config.toml
n_layer = 10
d_model = 320
n_head = 10
n_kv_head = 10
head_dim = 32
d_mlp = 1280
vocab_size = 2048
activation = "squared_relu"
norm = "rmsnorm"
norm_place = "pre"
norm_eps = 1e-06
positions = "rope"
rope_base = 10000.0
rope_fraction = 1.0
qk_norm = true
attn_scale = 0.186
bias = "none"
tie_embeddings = false
parallel_block = false
extras = ["capped logits"]
init = "normal"
init_std_qkv = 0.0197
init_std_o = 0.0197
init_std_up = 0.0197
init_std_down = 0.0
optimizer = "muon_variant"
lr = 0.0132
weight_decay = 0.027
lr_head = 0.0111
grad_clip = 0.5
warmup_steps = 0
schedule = "wsd"
decay_fraction = 0.905
decay_shape = "pow"
final_lr_fraction = 0.0
batch_tokens = 131072
seq_len = 1024
doc_mask = true
train_tokens = 722700000
steps = 5514
dataset = "wikipedia_en"
MLP neurons of a small language model. Each row is named by its layer, matrix (up: input weights; down: output weights) and neuron, and shows model dimensions 0-95. Each number is 128 + 32 x the weight over its row's rms, rounded and kept within 0 to 255. Numbers have three digits each.
After each neuron's rows, "fires in" lists the words (lower case) most often at its 100 highest values on Wikipedia text that the model never trained on.

L4.up237:099220126087150117106125162081170116182109137122130132155106130168169119131129151141153206130074145066134126113135159111117137141133094146128134074115063088179149158119126146123105116149141171171125066072160126138177143075136138079150200179095128106146104144130140131074124124140162105187
L4.down237:092106204132134154130133130129161114129116184141158134184121119151176124136157099087197097131152093187108084129150104130105077091177140155155128128126150139104065072140154146107133087119081124119129128138113071154164164108106118169038149035106124105178104148111081148104127135094108110107
fires in: "such", "these", "notable", "whom", "km", "whose"

L3.up727:123175130146176103078183176137116097123153137073130091156124140123149144122094123127083169100065112106129143091129129042092114177098168123139140138093167227142058126095223107142124146079209144161176195177151156154098114044142119106185123111106100175110103128143141145157141120111131128172
L3.down727:177097157102096128106126143115134074098119052148162139093151093129118154045159115144109134081163104150157088140183094101131124128106109139125153115134126110134099134140134109186140181176111120074139171084130082097185100134110106129144148147102142091126131152096139084075088125155143187173
fires in: "tournament", "tour", "journal", "challenge", "team", "women"

L3.up1273:109140180151100084115119082164145142202148106066115123178155098126098155220124166153127112091137080102121040126123187082128164093090099122081091182091114128207112154159088107101135116129095057165107133125156158129115184125108137164192156101115127091111086106099146124129112143131122191128
L3.down1273:156103149116099114128079124097194150121076117150093164138098151158115145112135129116097172103143151089111152074151086174150148094098089128105170157090161141097064089136090143141166126105106151093122072133103127147132111139124149142148134108100164133105135152169142137164186122161133047186
fires in: "million", "number", "tournament", "top", "tour", "atlas"

L3.up221:109179128114116144134125163139125155092111100136075141159156163088141119191136136113157148111075110156148066094090180128140148149150136120075164187111114161122121148177088112130043131119114118132159155107151091132077125161142059174143106159132086106135152158118085109138133135193162103097
L3.down221:122129135151104110130075118159121105141173124114150164112147189076181169104145162097156129076126097150174126115107098130101142152193104105149079127174155133133112146166138079127143143131111094138124146090135157118088152089125053117211113103112102129131152127129120149200124127200096171132
fires in: "high", "low", "highway", "lower", "highest", "most"

L3.up1242:083099119153157129129112120101110132095176148123099122113096116092118175168115103155123086093106112093174195153154110109203104160112101130124060114097121124144133194105132120122132126101141118096089142113103104157183132134118103188150158099169156157156113124171101157098115115140088073140
L3.down1242:123118150133140165110116107152154143130153143172132096144148134130075177152124116124066162125119084094165153122122166129172138169183117159160098158124091097166103130115177127101167167137094103108161176122079101049127151170174178138151131126059145101100097161062102182153113133176097120094
fires in: "film", "literary", "filming", "community", "commune"

L3.up814:136141116138112100049092149102088135086154123108130154125123104164102148147139101042057161111121110127103162125084159161123200106162206162115152141134065179152124125123089095106150125117151125117123190101130107121134091088122162114150153122103069142173092111074094197129117188168093132155
L3.down814:078072109044156113096109117174119125093039141162094169131119119093133125140128192133139179049089108180187090128154175107148110138126133128104148159065186113106154142156060137119121174182091097184126131128107114141131151119086104139113146149149151097124150121158126101141134085061116159134
fires in: "they", "these", "theory", "resources", "realm"

L6.up746:114079097109126080116086131179116127122162088132116132127072142090211134144104124206142142139048147119112203097156086168138173148089115138051128106127127160098115084141138090116108187164136130122117129148139135139149113141109128149115115119143106100095073150107128151085162091150159103136
L6.down746:125113079116107151095139087144109104125102083092108064165113135108085153103102122123183087120190117065142102141088091132167081110080154124162094185147127144125159160094141133083145166117132125093134092121186115158117178140105139098153128124124107160153140098161168152080184198122215162083
fires in: "his", "s", "her", "the", "their"

L3.up659:129110136126152092112079132120141132103105083152134130097157168108135165121108081171135085075137119146141084115141024102114135139121079099125128159097098151133128143138090127073121098127133096107183074094145096168093089011171109118127130142139154145098123065110140136112100071117098080190
L3.down659:087117186135112115101109167109132118141093127114171131134088123075180099140179097181109165161112127103158165163111122120134136140159134114132162169101147095071170099122136168134138083109126145131132105102121189099155141161102092094132148114141142091145160112124136169142157150175141159118
fires in: "s", "his", "her", "its", "whose"

L3.up1264:111132136159143096153136147101136071175172084210147137143140090189116168072116083143166101175135128150101100177175108129147168108135146115133155094149152178139125193121141120137116170103100111094157142149076138076070133136123090122141132132092079164118089163085128152211132151157111193118
L3.down1264:105100102152171138143175148158156142151104131127146164113108043137131068176150096097109141105061119121156116155126086141088110133174171108169164158079154110177081120142159078147092155141112152117098098108138121212147179107179105159192137117113191172128108124117122152169189103091114117038
fires in: "be", "too", "told"

L6.up1037:138088125149105103131163116147077161118160161127184150101164145119142120149154077153109117129176122169185120141099089154140158133116126118089155113103110208141187115151023151166119117156132098126120117146149176095069132127120145118130148090175085131125111120122123141092088103091093139104
L6.down1037:098128177121176129125093141044088111129139121124135174125109124041196114125142126082175128149161072160103115186127132095105140142175165156106164114146214105158145135154095066116143114114131125159136130149114093121108096110116131127110164122078162091161115103096184109151143084097061098106
fires in: "his", "over", "her", "historic", "overlap"

L6.up326:113117103122184140106127064110098136198122124122105179144088063101165122097129208129103149131192137123072110086132100138141092141157102064155112108114146130101141155155145140155096081109100092106077133093138175132182123154143153166161173061139188204177106161129063112107137146125083135129
L6.down326:156122159122131145139147099116109184138074155181095131096055142166155160151144128117145104174169088129178141174107137141064164150152161168127142036109164142112147148119112113176141091134138152158114080174134093140145139135172085112111172110143136161099084122103117119137170117166126144138
fires in: "of", "often", "western", "west", "instead", "inside"

L3.up788:140115128159117118135131161153112136057092148145083136123119058127120187164111137134141069115122052158178115086196105157074144121135133099116109093123122134166141057131103069190165162112084134162087097104129200106078132167146204176120119161093134160128103121099082169158099066132156045151
L3.down788:164093142117117140140136115161122149100153106113119202112160156146135120098103117119137111173126153121079100115140151096128168134095086104191132108139166105163147144091129135119147119110136136130163182179144189127152124172105083136098122115083174082146128093151171155082138141116130096074
fires in: "for", "have", "forced", "was"

L6.up634:154151106168117212074193118119132115117166177119106122149171203111193130163067181117144091141191130098119114104089139127151140155115115126166091107125148169090128113141134164059124192121144153128107125155115153136126201139169093134111142126194127093121094107115115148123050138063087123132
L6.down634:065150116142150167165185189120139133070115213137127111125153111118172108142126134121143092174169104097090118102123122183122082132122054068144124098124075119102114140142083094089126111154113072117099087105126122125169066124139100091129091167119070153132186083157169191131124124139048171103
fires in: "in"

L3.up269:115142115120159096119214111104155101136127090139122147186069116165129103133103168159162112071143173112115095146123159067111152123130180094121146052086121122156159117148134107132181085108086098174116090205113147108069127138122168140150126104151098113158117124123115125144162147068077163171
L3.down269:152167162100115191171142116188128160174140105150132153119149146130119127146123117173155131167134185145082182116149083164160105154103173179174115156140157148125117124155121114171089104125135083165114075123108114140141132162109111070102109137102113105080080151122035150101115147107119157176
fires in: "as", "in", "development", "america"

L6.up342:150129110136151158104154104135097102170128116106132157127114156155097116108050082136131123149085110131163128063113160062147139148203075121106164085117161148119083103104094112112139131184114173150118131122109110127122032131113121097085129112150142136126143143128166112103105114089062194132
L6.down342:133093136149165140192145142149168138133118175115120131170061098174111143124162163130133162132131149142172146145132086137127150217122146069151082175105150114106120100096116186122112139154151068120105132192137116166145114183112186174107122042115161143078103157085129152105132055152141151130
fires in: "who", "they", "that", "player"